Part of a small language model's weights: vocabulary 12906.
MLP neurons of a small language model. Each row is named by its layer, matrix (gate and up: input weights) and neuron, and shows model dimensions 288-383. Each number is 50 + 10 x the weight over its row's rms, rounded and kept within 0 to 99. A neuron's up and down rows have the sign that makes its largest values positive.
A block is one neuron, or neurons of one layer that tend to fire together. After each block is what it responds to, as a language model described it from the Wikipedia text at the highest values.

L3.gate27:71 45 63 42 62 72 62 69 50 66 47 67 51 32 55 37 53 58 25 64 55 22 56 43 51 39 63 43 58 52 54 49 50 55 37 53 41 44 38 51 46 56 72 61 56 47 39 57 57 53 52 44 60 50 63 47 48 51 44 47 59 57 47 69 56 48 40 44 60 51 49 32 46 59 68 54 51 48 53 62 60 43 60 49 61 54 48 55 52 65 45 44 66 46 37 45
L3.up27:31 50 53 58 44 47 56 75 52 57 42 48 38 25 49 68 35 65 36 59 50 57 46 74 71 68 61 49 61 49 49 35 49 58 56 50 45 50 46 44 56 60 47 40 32 48 48 48 50 44 61 47 61 68 30 42 36 40 45 50 66 56 57 49 59 48 35 39 47 45 41 64 45 53 54 53 40 51 36 39 69 54 71 66 61 49 47 42 60 46 42 58 55 42 34 54
L3.gate174:40 43 40 44 50 52 71 55 36 37 41 42 46 43 45 55 31 67 67 51 35 49 70 54 57 58 50 43 50 55 52 51 73 46 52 47 67 69 41 58 43 36 47 47 49 37 38 73 56 28 60 35 44 39 54 65 54 67 46 67 52 47 52 55 43 54 51 52 27 48 48 44 41 43 52 43 61 55 48 42 33 53 51 43 49 52 42 46 54 61 26 59 63 35 42 38
L3.up174:51 27 50 60 58 41 49 36 33 34 32 66 65 42 48 36 52 48 51 36 45 48 43 56 55 57 45 42 33 49 63 63 55 57 53 40 48 51 56 54 72 52 43 57 47 42 59 45 47 56 65 44 32 49 50 39 61 37 43 57 50 58 49 72 54 55 39 45 48 62 45 67 52 45 45 40 44 48 53 41 37 54 53 58 63 46 53 52 44 64 36 53 50 56 47 56
L3.gate211:48 42 38 63 59 64 51 62 32 44 49 52 61 46 50 50 47 59 51 51 45 52 45 59 62 57 33 40 70 34 53 49 46 63 39 44 55 60 57 53 45 61 69 48 51 30 42 42 61 40 53 46 69 56 58 46 45 70 42 56 59 51 43 55 39 56 46 56 33 63 46 46 51 52 48 60 64 51 58 40 53 64 50 40 47 42 62 57 40 60 28 52 56 28 50 55
L3.up211:49 45 67 36 54 40 45 53 56 63 46 43 54 43 50 56 50 52 52 56 50 52 47 64 62 52 47 56 56 39 49 41 37 55 62 46 58 48 48 44 54 43 60 35 37 36 48 62 48 57 49 62 56 61 58 73 36 28 58 42 44 64 55 45 46 72 37 43 55 48 38 74 40 42 40 44 38 46 50 48 52 59 54 42 51 58 57 39 39 54 52 45 45 47 23 56
L3.gate214:72 47 48 58 45 53 50 68 50 33 45 39 46 29 37 61 51 56 39 52 59 58 37 62 31 51 71 61 29 46 38 63 53 52 52 54 51 36 56 35 49 70 47 52 45 56 45 44 44 51 56 61 52 56 54 51 43 59 32 49 56 61 49 49 60 50 61 44 62 50 47 41 43 34 50 41 60 47 52 57 41 56 43 51 50 40 68 55 40 49 53 66 59 50 36 51
L3.up214:53 50 37 65 27 56 46 61 49 45 54 67 57 42 30 34 55 74 72 55 71 40 33 60 58 63 40 44 50 52 45 62 47 52 46 44 37 45 51 46 53 69 45 43 53 53 58 42 43 57 48 46 50 46 71 48 47 49 46 56 55 51 67 78 50 53 46 36 55 60 47 48 53 60 48 37 47 41 53 38 27 65 34 60 35 62 49 45 75 34 51 47 39 53 45 50
L3.gate343:50 47 52 37 55 45 48 46 43 48 63 50 53 45 57 60 49 59 32 53 46 54 53 45 44 40 49 53 47 60 55 50 51 59 42 58 50 25 64 57 57 51 44 73 33 58 66 51 31 49 62 35 58 57 62 46 54 43 51 63 70 45 47 75 42 56 54 42 39 50 31 51 41 56 49 62 45 43 45 39 37 42 52 46 44 41 54 44 50 74 48 54 51 43 45 40
L3.up343:43 38 55 51 56 51 46 33 46 44 50 71 37 50 46 63 57 49 48 40 33 38 60 44 59 48 53 54 44 54 50 44 55 51 41 42 49 43 58 62 54 41 52 68 36 48 62 37 43 47 50 40 37 53 42 40 37 52 36 61 62 42 42 69 69 43 41 58 51 54 58 60 51 45 46 65 39 49 55 23 28 35 53 50 61 55 71 50 51 42 60 39 53 44 33 43
L3.gate358:31 46 44 49 67 55 76 35 57 44 29 51 62 57 42 47 42 61 45 42 37 54 50 63 49 51 39 47 65 40 71 41 57 53 52 45 43 36 51 27 62 55 51 39 41 51 58 54 44 46 69 45 45 57 44 41 48 54 47 49 54 48 46 52 41 48 34 53 54 71 48 51 45 58 41 32 66 30 56 47 49 47 61 36 48 26 49 68 54 41 37 62 55 45 34 41
L3.up358:54 55 32 54 60 51 58 50 62 61 45 59 51 55 58 48 54 42 60 39 50 46 45 57 37 53 42 43 61 54 38 51 40 51 43 53 35 78 52 46 52 60 75 36 58 49 32 50 57 77 63 54 45 50 53 58 54 44 45 40 71 59 33 49 78 45 41 60 60 48 46 57 39 52 46 59 66 29 50 44 35 49 49 53 64 45 43 50 63 57 48 53 47 52 36 43
L3.gate857:41 37 51 47 79 69 51 55 53 42 65 48 51 63 30 42 59 45 45 44 53 52 41 73 62 62 46 46 46 49 64 47 60 41 46 51 50 53 52 62 30 43 37 45 55 47 38 57 35 56 52 46 63 51 34 56 36 74 55 38 70 58 40 44 47 50 42 57 42 51 52 42 49 40 44 45 60 47 52 53 56 49 59 50 39 33 52 67 47 48 47 37 64 63 53 65
L3.up857:61 38 58 59 50 54 44 37 36 59 44 51 33 42 52 36 49 59 65 57 44 67 41 50 48 42 56 54 46 45 46 47 60 48 47 56 47 49 49 44 37 73 73 48 47 60 50 52 53 59 62 54 52 31 55 51 39 59 55 42 54 44 51 44 37 56 50 53 48 43 35 53 56 61 59 28 54 38 46 45 58 43 48 29 48 39 57 50 47 51 52 47 33 66 56 56
L3.gate907:61 56 49 52 42 68 42 51 43 47 44 54 36 45 64 45 40 59 46 56 44 60 59 49 57 32 36 46 39 60 61 28 62 47 41 56 41 54 26 56 49 57 54 57 50 62 60 58 49 59 60 54 49 48 50 45 57 47 38 56 62 56 43 47 42 52 34 50 45 52 65 62 42 38 53 53 58 39 45 47 49 51 54 53 54 52 56 27 67 61 62 62 54 52 61 41
L3.up907:43 49 56 19 59 37 51 44 51 59 54 39 30 52 48 73 47 60 41 55 40 44 73 48 76 47 42 53 65 61 69 26 76 41 55 49 51 44 57 42 47 44 44 56 40 61 67 59 54 48 41 37 36 43 55 56 49 48 60 66 49 43 33 46 44 31 54 36 60 37 49 67 49 57 58 48 40 40 60 57 45 60 44 38 32 51 45 29 49 45 48 43 47 55 48 42
Name and title endings. Final token that closes a multi-token name or title: the closing quote of song titles ("Make Up Sex", "You"), team-name endings (Marin-ers, Pred-ators, Celt-ics) and institution words (Conference, Design).

L4.gate912:65 37 40 38 40 63 40 51 66 52 45 58 56 44 33 49 31 53 57 48 57 65 50 59 54 38 45 47 34 37 40 55 52 54 56 52 38 40 44 54 56 54 66 44 39 60 46 56 57 60 51 42 31 49 45 48 51 61 55 61 40 52 55 50 61 31 51 50 52 47 35 61 59 49 56 53 44 31 49 52 46 36 55 41 51 54 51 65 43 51 50 68 36 46 52 49
L4.up912:60 51 50 57 50 49 42 62 38 46 44 55 73 47 50 34 47 66 57 48 38 44 48 54 50 45 54 57 56 55 54 41 52 37 45 52 48 44 58 35 68 72 32 63 51 43 61 44 68 42 51 38 48 60 43 57 46 58 47 36 58 66 39 46 64 32 40 32 43 57 44 48 39 67 53 49 48 47 53 43 39 72 54 44 19 45 57 32 44 47 56 65 39 59 51 49
Sports team name endings. Final word pieces of professional sports team names after the city, such as Pred-ators, Clipp-ers, Blackhaw-ks, Marin-ers; weaker on other team words and table cells.

L3.gate30:50 51 54 59 39 51 51 48 50 37 53 53 58 54 36 40 51 61 51 58 50 43 50 55 53 55 60 53 26 53 53 48 32 51 64 46 34 40 56 61 33 67 35 58 70 58 47 49 48 63 47 39 33 42 52 61 44 39 49 45 52 54 44 50 48 56 51 48 34 59 59 30 41 55 32 47 48 38 55 46 57 52 51 62 54 40 59 41 48 39 43 33 48 41 50 46
L3.up30:54 48 49 50 46 48 44 37 58 49 59 47 41 49 37 58 54 41 60 54 59 54 31 51 42 61 44 50 45 45 54 49 50 63 54 59 56 55 47 37 71 60 66 58 40 65 59 47 42 35 48 60 52 49 46 39 41 66 43 45 47 68 57 35 47 44 40 39 54 52 45 22 66 40 52 54 45 52 51 54 32 38 54 52 63 47 39 50 45 42 41 46 61 49 40 60
L3.gate230:59 50 67 58 43 58 49 50 48 52 58 70 39 50 39 56 62 42 43 50 49 35 40 64 54 53 33 46 40 52 53 51 54 63 60 49 65 64 51 52 44 69 48 50 46 38 38 75 52 47 47 57 46 52 55 57 50 56 33 59 31 52 70 50 60 44 75 69 56 57 58 43 72 38 64 49 65 45 35 70 20 45 72 67 38 46 59 52 63 31 44 63 54 42 54 46
L3.up230:50 50 44 41 56 39 64 42 61 52 39 38 47 66 40 38 54 49 51 42 59 46 46 50 67 56 48 48 68 52 44 42 45 46 65 53 57 56 41 39 55 50 56 53 65 52 68 29 46 47 42 33 46 39 56 26 54 54 31 29 65 38 33 60 58 81 52 53 62 49 45 46 51 66 57 45 52 59 60 31 49 40 42 59 44 58 60 48 63 54 57 53 31 49 56 51
L3.gate303:37 48 47 38 59 44 52 62 45 40 61 46 53 42 42 41 51 61 49 63 60 61 69 63 53 57 57 55 46 60 55 47 44 68 68 42 52 51 52 56 42 47 59 58 47 46 37 46 45 40 54 52 58 39 44 46 42 46 39 39 60 63 50 50 69 63 47 48 44 50 49 48 66 57 40 57 43 49 58 39 37 45 65 39 51 44 47 51 50 42 38 57 45 70 54 35
L3.up303:62 41 46 58 45 52 42 39 51 53 44 29 53 57 48 68 53 52 41 51 46 44 46 56 49 61 46 45 37 55 44 40 50 55 60 47 50 48 51 65 44 78 55 56 57 54 57 58 49 55 56 67 66 56 65 40 52 58 49 56 43 51 50 50 62 48 45 35 61 50 45 40 53 44 52 40 61 48 53 45 48 52 52 52 36 54 46 50 49 43 52 59 58 61 40 42
L3.gate520:53 61 44 44 65 47 54 69 48 40 48 53 40 66 45 60 36 58 53 62 44 45 57 37 51 73 37 48 75 45 40 47 49 49 52 50 40 49 42 52 48 42 38 45 41 45 51 50 51 46 42 52 34 53 55 48 69 51 51 65 51 47 63 69 53 29 52 62 29 36 50 45 36 73 38 59 67 65 70 57 49 51 52 20 65 37 60 25 69 39 69 33 37 51 56 53
L3.up520:59 47 55 40 43 47 35 47 58 53 63 43 58 52 48 50 52 47 61 64 68 26 48 68 46 50 37 46 59 57 50 48 63 47 53 62 48 62 70 57 41 57 46 54 42 63 56 40 40 60 44 49 49 34 65 31 40 66 68 42 37 53 44 60 42 51 55 62 51 56 70 43 34 60 55 64 45 25 60 51 43 47 49 44 55 38 50 68 49 49 36 46 46 33 49 53
L3.gate552:49 56 40 35 46 44 47 33 45 50 33 59 40 30 36 36 42 50 37 47 61 53 39 47 56 47 47 49 30 35 47 53 50 47 57 50 45 33 42 61 54 51 34 46 55 51 62 57 32 50 51 53 57 50 41 44 53 40 41 43 50 57 68 41 45 41 59 56 53 39 61 59 59 52 48 41 56 48 59 37 55 44 55 65 51 50 42 36 58 40 44 65 60 32 51 45
L3.up552:47 66 47 45 35 50 41 51 33 55 43 54 52 43 51 33 38 47 41 51 46 28 22 22 65 40 52 40 37 39 51 55 47 45 36 52 56 54 59 64 51 53 54 53 49 41 38 62 38 46 44 57 62 53 49 45 59 46 47 35 45 49 56 49 66 49 57 45 50 36 42 67 50 41 44 50 52 72 48 49 59 67 42 66 42 55 51 42 64 39 45 52 64 61 41 34
L3.gate582:45 38 35 38 43 37 69 55 52 56 58 59 56 42 60 69 50 43 58 64 47 51 63 45 51 32 56 49 51 66 57 64 63 53 36 45 53 42 50 51 59 33 60 56 57 36 38 21 56 54 43 53 36 44 66 46 48 61 67 73 53 66 37 39 46 49 64 54 52 56 46 30 58 54 54 62 68 43 57 47 65 37 54 70 56 57 51 52 45 38 43 42 47 39 56 66
L3.up582:50 29 45 50 43 54 40 66 49 51 47 68 39 62 69 58 46 24 57 41 26 45 64 52 49 49 48 71 52 58 73 59 42 54 40 31 50 35 52 45 60 54 49 42 37 58 51 42 39 48 44 52 48 46 45 45 58 53 51 39 47 77 44 39 58 45 56 60 50 39 51 44 58 48 27 55 55 50 58 48 63 21 51 45 44 44 52 43 54 37 37 61 51 37 57 50
L3.gate806:52 51 54 50 52 50 49 61 68 42 38 35 63 48 36 42 56 54 52 64 67 50 52 64 57 25 47 54 63 55 38 61 60 47 49 39 62 27 42 43 60 54 56 64 67 53 50 57 56 53 51 49 35 43 71 59 55 50 44 47 75 50 50 48 53 46 55 46 53 47 60 64 64 37 52 47 51 46 46 49 51 47 51 61 35 62 44 62 74 65 69 48 44 36 61 63
L3.up806:42 53 56 60 36 54 51 44 51 61 54 51 50 46 47 52 65 43 46 48 64 52 47 53 45 47 44 59 66 56 41 46 63 41 38 55 55 70 63 54 47 52 52 50 36 53 41 29 54 40 52 42 34 45 48 47 55 46 71 53 57 46 45 62 41 44 59 51 55 51 49 40 51 36 51 43 57 35 36 57 44 59 43 56 61 50 35 42 71 15 63 36 80 51 49 57
L3.gate905:46 41 55 54 61 46 55 54 72 43 58 61 57 53 42 44 44 60 56 42 32 46 48 71 52 60 47 47 43 48 49 56 57 56 56 58 50 60 46 68 57 42 42 42 58 58 40 55 42 66 49 38 37 31 61 37 50 48 24 47 51 69 48 68 64 50 47 31 46 59 72 67 60 38 39 49 47 37 56 54 61 40 47 72 51 60 46 50 49 50 60 44 27 43 40 38
L3.up905:45 57 48 60 48 50 62 51 59 70 45 52 50 41 39 44 70 49 47 43 60 39 59 62 50 44 36 64 57 44 47 34 44 70 59 55 58 41 29 57 44 29 64 44 42 56 46 54 49 51 58 59 52 49 71 45 46 47 40 55 59 66 44 48 66 34 33 52 43 47 42 53 46 50 39 56 59 34 34 63 43 53 60 41 54 54 50 44 67 40 42 49 31 46 47 41
Mid-word pieces after prefixes. Word pieces that continue a word right after a prefix or opening fragment, e.g. pre-reg(ister), bioc-hem(ical), counter-att(ack), over-he(ating); sometimes "not".

L2.gate332:42 50 51 45 67 49 57 51 46 44 49 52 46 33 42 57 56 64 55 53 38 43 60 47 47 52 51 50 41 51 59 50 41 44 57 56 52 37 61 49 52 41 50 64 33 30 50 36 47 49 59 54 48 62 48 52 38 23 67 34 65 29 37 56 63 57 32 56 42 56 50 46 57 62 39 38 62 66 58 54 54 67 65 51 48 40 50 49 55 40 34 37 59 50 67 52
L2.up332:51 51 56 52 41 52 65 51 40 64 55 45 55 42 40 44 52 60 40 47 62 35 54 49 49 54 53 31 35 65 56 45 44 40 53 66 60 47 35 60 48 24 54 63 64 45 46 39 53 62 56 44 72 42 55 46 42 34 53 36 44 39 40 45 68 62 47 40 50 59 41 55 44 52 74 48 50 62 54 52 74 37 56 39 44 53 51 71 67 45 59 69 56 52 52 38
L2.gate348:47 30 27 53 48 32 41 67 53 62 44 39 35 44 53 61 42 52 50 48 62 50 46 53 48 55 51 54 48 44 45 38 46 65 42 53 49 54 46 47 41 64 46 55 43 59 68 55 55 35 57 44 56 59 51 60 38 68 52 42 56 55 63 71 59 45 52 54 49 30 26 48 39 42 54 54 70 53 37 45 48 59 54 35 56 56 43 46 62 52 48 45 65 29 60 47
L2.up348:55 35 51 54 53 43 56 49 55 68 42 50 46 34 56 57 38 33 58 57 66 47 62 34 54 61 33 58 36 52 51 48 52 41 42 43 42 60 53 46 49 60 55 65 61 53 53 47 49 50 67 50 43 62 63 46 40 51 63 50 53 51 61 35 50 37 46 43 32 38 24 33 43 41 45 60 71 38 39 55 49 58 53 34 65 54 37 53 65 45 33 44 60 30 55 57
L2.gate386:56 31 51 56 48 60 46 44 44 45 33 66 37 51 61 49 51 44 53 51 59 40 49 46 51 56 46 66 43 50 63 54 61 39 48 35 51 58 59 71 68 58 48 48 44 49 41 61 38 57 47 47 51 47 58 50 46 51 52 48 49 63 33 52 40 61 54 40 43 60 55 53 51 52 47 57 58 38 48 64 52 56 43 71 45 53 52 56 64 63 52 48 61 52 72 52
L2.up386:51 24 67 45 40 37 66 48 59 63 43 37 43 65 65 42 39 55 46 46 41 72 34 43 61 57 37 39 32 34 51 62 52 39 47 38 52 42 60 42 51 57 49 45 47 46 44 72 48 52 52 53 56 27 69 47 53 55 48 43 53 55 50 48 53 50 50 52 48 58 60 53 43 54 49 34 50 61 54 40 37 46 43 61 50 51 52 52 31 77 45 57 61 59 70 48
L2.gate429:37 41 59 66 49 60 62 57 34 38 48 64 36 32 49 43 58 66 31 59 46 38 52 43 39 46 41 50 37 49 64 64 45 53 53 58 60 42 45 64 47 36 47 60 41 44 55 65 42 68 59 58 59 46 44 58 47 65 60 29 44 45 60 44 49 53 42 45 59 50 46 47 39 48 55 64 36 46 58 52 55 69 46 38 50 47 34 46 62 40 39 49 34 60 55 73
L2.up429:39 51 36 56 55 45 55 64 59 41 52 67 50 54 47 42 47 59 36 52 41 58 48 51 53 53 52 41 37 50 53 48 43 43 36 49 33 55 60 51 47 50 46 38 38 58 65 52 47 47 59 36 46 51 43 36 54 49 48 45 46 58 38 50 57 47 52 42 61 52 60 51 46 42 53 45 42 48 50 38 79 39 64 39 48 47 44 39 34 58 43 35 64 55 70 54
L2.gate560:47 48 33 50 71 54 39 57 41 60 41 39 63 59 44 47 57 61 43 63 49 48 32 45 43 43 53 55 48 45 55 64 55 55 53 48 41 40 46 47 48 61 53 69 49 71 41 62 66 57 38 40 60 46 35 46 36 36 44 66 57 57 62 47 60 32 47 42 73 58 51 47 50 52 45 59 50 45 27 58 51 56 37 49 40 57 53 49 60 49 59 56 52 37 57 34
L2.up560:48 61 34 50 54 37 69 55 59 59 41 54 48 61 59 41 67 69 60 50 68 65 45 48 48 44 23 44 46 52 59 54 46 57 58 44 41 71 55 48 32 58 54 58 63 48 59 59 48 36 39 70 52 27 64 42 45 60 47 41 48 51 45 51 56 51 53 58 50 49 49 58 50 49 20 50 55 38 52 49 51 55 37 40 51 47 45 55 49 62 26 35 73 74 57 56
L2.gate767:54 57 40 55 48 57 47 64 47 61 43 44 45 50 30 48 39 51 65 51 55 65 55 38 59 73 61 51 40 50 51 43 52 61 46 45 41 52 56 39 54 60 56 50 43 41 57 60 49 48 55 52 52 31 45 54 55 56 40 49 52 54 40 65 50 44 41 57 54 49 58 40 38 25 59 48 45 52 67 44 35 57 48 71 44 52 62 48 28 67 57 45 52 48 61 60
L2.up767:29 64 45 60 48 42 53 52 49 56 52 42 59 37 39 49 35 58 62 49 44 39 50 48 41 42 27 68 35 55 49 58 48 43 49 43 41 36 40 62 42 70 32 43 32 36 41 43 31 55 43 60 60 50 58 56 37 44 47 43 55 53 43 64 37 65 60 51 53 64 60 53 28 59 52 47 47 50 58 33 47 67 50 31 44 40 56 50 29 50 57 58 39 50 37 55
L2.gate1000:45 40 36 65 50 47 58 44 48 26 54 72 42 62 38 47 44 55 47 39 28 52 40 51 50 49 51 44 47 31 58 48 56 49 68 48 41 54 57 47 39 48 43 51 48 38 61 47 73 51 37 52 40 53 44 52 44 54 62 43 56 73 59 63 58 44 36 53 48 52 69 46 41 50 39 44 54 51 40 42 56 41 51 58 32 26 34 43 61 48 41 42 53 60 55 48
L2.up1000:46 27 55 55 46 33 44 52 48 50 36 64 42 31 40 65 49 60 44 51 48 57 39 58 47 46 33 38 49 51 41 54 59 50 51 47 51 50 60 55 72 52 54 49 63 56 46 44 41 50 56 57 45 44 56 44 40 43 45 63 50 35 63 25 49 59 52 72 38 53 57 30 46 55 59 36 53 64 36 52 45 57 37 44 55 45 49 55 48 47 41 48 60 50 57 52
L2.gate1015:46 57 47 41 62 48 59 64 52 32 45 57 59 61 38 41 29 31 54 44 57 48 45 67 60 67 45 58 48 47 61 49 51 45 72 40 39 44 50 36 50 49 45 50 46 33 44 49 45 30 52 59 44 41 56 41 47 62 46 52 55 46 48 53 51 62 51 52 56 56 60 50 31 47 46 56 47 40 37 56 48 46 55 39 48 67 54 38 43 43 30 44 50 68 50 43
L2.up1015:44 45 53 58 38 48 46 51 39 38 57 63 32 41 44 44 56 68 46 49 36 51 57 49 46 75 54 54 43 47 50 47 74 59 39 44 50 46 54 50 45 37 46 48 41 46 28 60 45 50 53 39 52 57 47 40 53 40 61 44 64 49 34 51 47 53 39 39 45 68 62 31 55 54 43 40 69 45 40 30 22 56 59 47 57 65 47 37 26 56 53 50 39 45 49 60
Closing quotes, chart headers. Closing quotation marks or apostrophes that end a short quoted name or title, like "Freedom School", "HOOAH", rock 'n'; also "Chart" heading music chart tables.

L2.gate63:41 41 45 57 40 47 37 59 45 52 35 61 42 42 58 54 50 60 54 60 66 50 54 49 47 64 49 48 40 58 63 65 57 44 29 71 45 47 41 67 25 51 55 44 36 72 30 44 48 54 54 42 47 61 54 39 57 46 52 46 51 40 52 32 45 67 62 48 55 52 48 41 52 41 58 69 53 46 51 57 48 27 50 49 47 48 47 39 45 42 42 40 56 64 40 36
L2.up63:54 40 33 68 60 55 62 56 33 51 64 42 43 47 55 48 60 53 47 49 46 50 63 55 54 57 45 50 49 55 58 66 62 28 39 44 47 54 42 47 53 38 46 46 47 45 36 56 42 45 52 41 48 55 67 40 66 45 37 51 40 64 51 43 46 45 49 59 41 47 61 55 56 56 42 48 55 50 46 70 39 41 55 70 39 47 46 39 36 40 41 37 62 50 47 50
L2.gate460:53 51 60 61 50 57 61 57 52 29 46 61 60 45 45 59 35 40 46 48 54 74 58 49 65 62 40 44 62 41 54 46 45 41 45 46 41 29 46 62 44 43 71 46 53 41 33 59 65 55 42 45 58 70 39 48 47 61 41 53 49 47 42 50 39 44 41 56 36 54 46 58 37 35 58 50 58 61 44 41 29 45 27 55 32 45 52 31 56 40 37 51 49 49 60 50
L2.up460:54 62 48 38 59 58 60 52 53 41 39 66 59 61 56 50 52 69 46 47 62 64 44 59 53 58 40 57 64 50 53 51 48 51 29 60 37 40 48 62 33 42 50 50 51 49 46 63 65 55 51 59 55 58 54 52 39 49 69 45 37 26 61 61 39 55 50 48 37 64 49 41 47 32 60 51 55 62 52 50 47 39 50 67 42 45 38 51 40 45 53 55 42 55 47 52
L2.gate531:51 39 59 56 68 35 54 43 52 49 28 62 37 58 58 51 45 68 49 52 42 54 53 60 48 55 51 52 66 57 60 72 47 37 45 54 56 41 50 36 48 61 29 38 50 74 54 48 54 52 72 60 69 55 40 45 48 39 58 49 44 47 47 50 30 79 50 39 47 50 53 52 62 49 50 46 51 57 35 62 33 54 54 58 52 59 51 71 34 42 67 62 45 40 48 59
L2.up531:56 40 19 48 51 33 41 45 46 51 55 54 56 49 54 46 51 48 74 66 31 57 55 41 40 35 50 61 42 40 45 49 58 56 74 27 60 41 30 47 54 44 47 50 43 49 52 33 46 50 57 44 35 40 56 71 53 30 50 55 48 49 36 52 57 47 50 34 69 59 49 51 33 58 38 57 42 48 40 37 48 31 39 53 51 63 64 51 57 48 57 43 42 49 57 38
L2.gate598:49 63 60 52 54 38 47 64 29 42 60 60 43 60 36 76 61 51 48 65 47 48 55 43 68 56 63 51 43 60 59 35 53 37 28 42 46 32 56 36 58 42 49 27 63 44 43 45 64 50 64 45 48 38 43 59 46 53 53 51 28 62 61 55 48 35 57 57 67 49 48 34 86 15 56 36 48 58 50 66 52 30 50 61 48 38 47 37 46 51 64 56 36 49 45 48
L2.up598:52 45 53 59 64 50 56 43 53 51 41 62 52 50 51 49 55 58 60 40 75 64 61 55 34 39 64 46 40 44 38 51 40 46 66 27 54 52 74 68 40 51 54 33 42 40 33 40 57 49 47 61 49 62 48 41 41 40 47 47 36 50 42 48 47 60 54 46 51 56 65 39 48 64 38 35 51 44 42 56 40 64 61 56 60 58 53 69 60 48 70 58 53 41 37 40
L2.gate627:52 51 51 41 49 37 54 56 45 52 39 57 53 59 28 50 55 55 56 50 43 51 46 56 55 45 43 51 50 50 57 59 39 43 59 57 57 63 43 48 29 39 61 50 45 70 48 49 54 47 58 59 47 47 55 37 49 39 41 53 45 46 53 36 50 60 48 55 57 52 55 48 72 34 45 37 49 41 60 56 44 62 54 76 50 49 59 57 47 59 51 58 65 59 75 38
L2.up627:48 50 41 53 46 40 56 38 35 30 44 51 52 44 62 57 36 60 44 71 36 60 60 48 45 40 41 36 45 67 41 66 49 47 59 59 44 41 57 47 53 70 54 65 39 53 42 61 68 64 47 69 52 49 53 59 53 43 32 56 38 56 49 50 46 55 31 53 57 62 59 46 35 51 45 33 62 49 58 39 45 48 57 63 39 56 28 59 63 49 57 41 54 40 79 39
L2.gate742:43 58 39 54 33 47 50 56 46 35 47 62 51 49 39 34 54 48 66 65 52 65 62 54 56 43 48 31 42 53 51 42 45 43 43 49 53 42 57 47 47 38 37 42 33 54 70 61 53 44 46 72 45 38 72 62 46 36 53 52 46 55 50 64 60 43 33 59 49 60 55 46 52 42 52 48 59 69 58 50 58 57 58 60 60 45 63 34 50 48 54 44 46 49 58 48
L2.up742:40 34 32 41 55 68 51 42 53 38 53 65 43 48 59 47 56 46 56 47 47 46 61 57 40 54 34 42 49 34 67 49 51 57 41 43 67 51 46 35 61 56 62 33 35 41 50 57 49 49 58 37 53 45 46 51 55 35 45 38 27 54 48 55 65 57 57 50 58 58 69 38 55 59 65 45 60 49 41 46 43 37 54 58 44 39 39 46 56 43 57 55 51 34 39 41
L2.gate815:45 48 30 65 44 38 43 58 56 36 47 45 61 66 58 61 64 47 42 44 67 47 57 51 49 43 59 42 50 47 45 61 48 48 40 68 53 56 59 59 64 57 43 72 50 35 38 52 67 38 56 45 38 56 37 46 56 47 50 34 44 50 28 39 51 65 43 53 35 40 49 37 59 38 62 36 66 45 47 49 47 53 49 54 36 47 37 60 64 33 50 52 31 39 59 42
L2.up815:42 36 56 54 58 59 61 57 58 34 45 48 49 40 48 45 71 39 40 50 52 38 47 48 43 55 34 43 25 65 43 52 68 54 58 51 50 43 61 31 51 57 42 40 64 31 36 53 58 56 64 49 48 48 47 65 32 62 39 50 56 66 68 62 27 55 48 56 21 47 48 22 53 65 47 38 58 48 57 54 33 31 55 59 45 29 62 48 39 47 57 46 46 52 42 63
L2.gate962:41 49 56 50 48 25 59 44 36 45 40 52 52 45 31 50 65 55 63 55 61 37 65 47 57 52 67 51 28 57 60 43 63 46 53 53 51 52 57 57 55 61 49 55 56 66 50 52 65 57 49 54 49 27 42 59 32 41 55 61 47 36 41 54 52 60 46 44 64 49 52 31 46 51 55 56 38 39 66 54 41 57 60 68 36 35 68 50 55 53 71 41 63 52 42 42
L2.up962:51 59 44 52 54 55 51 56 44 54 47 50 50 59 37 61 51 61 61 67 52 35 42 48 59 53 56 37 39 54 55 32 62 62 54 47 48 55 35 63 50 43 38 65 37 46 55 37 61 26 49 46 40 45 48 33 49 35 60 50 44 47 54 70 55 68 27 57 60 38 50 43 45 50 49 60 57 38 49 32 58 57 62 64 53 49 69 46 47 39 47 57 61 44 59 48
Word-initial prefix fragments. Opening word pieces of longer words still to be completed, mostly prefixes like con-, sub-, reg-, post- (conurbation, conductor, suburban, regulate), also mid-name fragments in tables.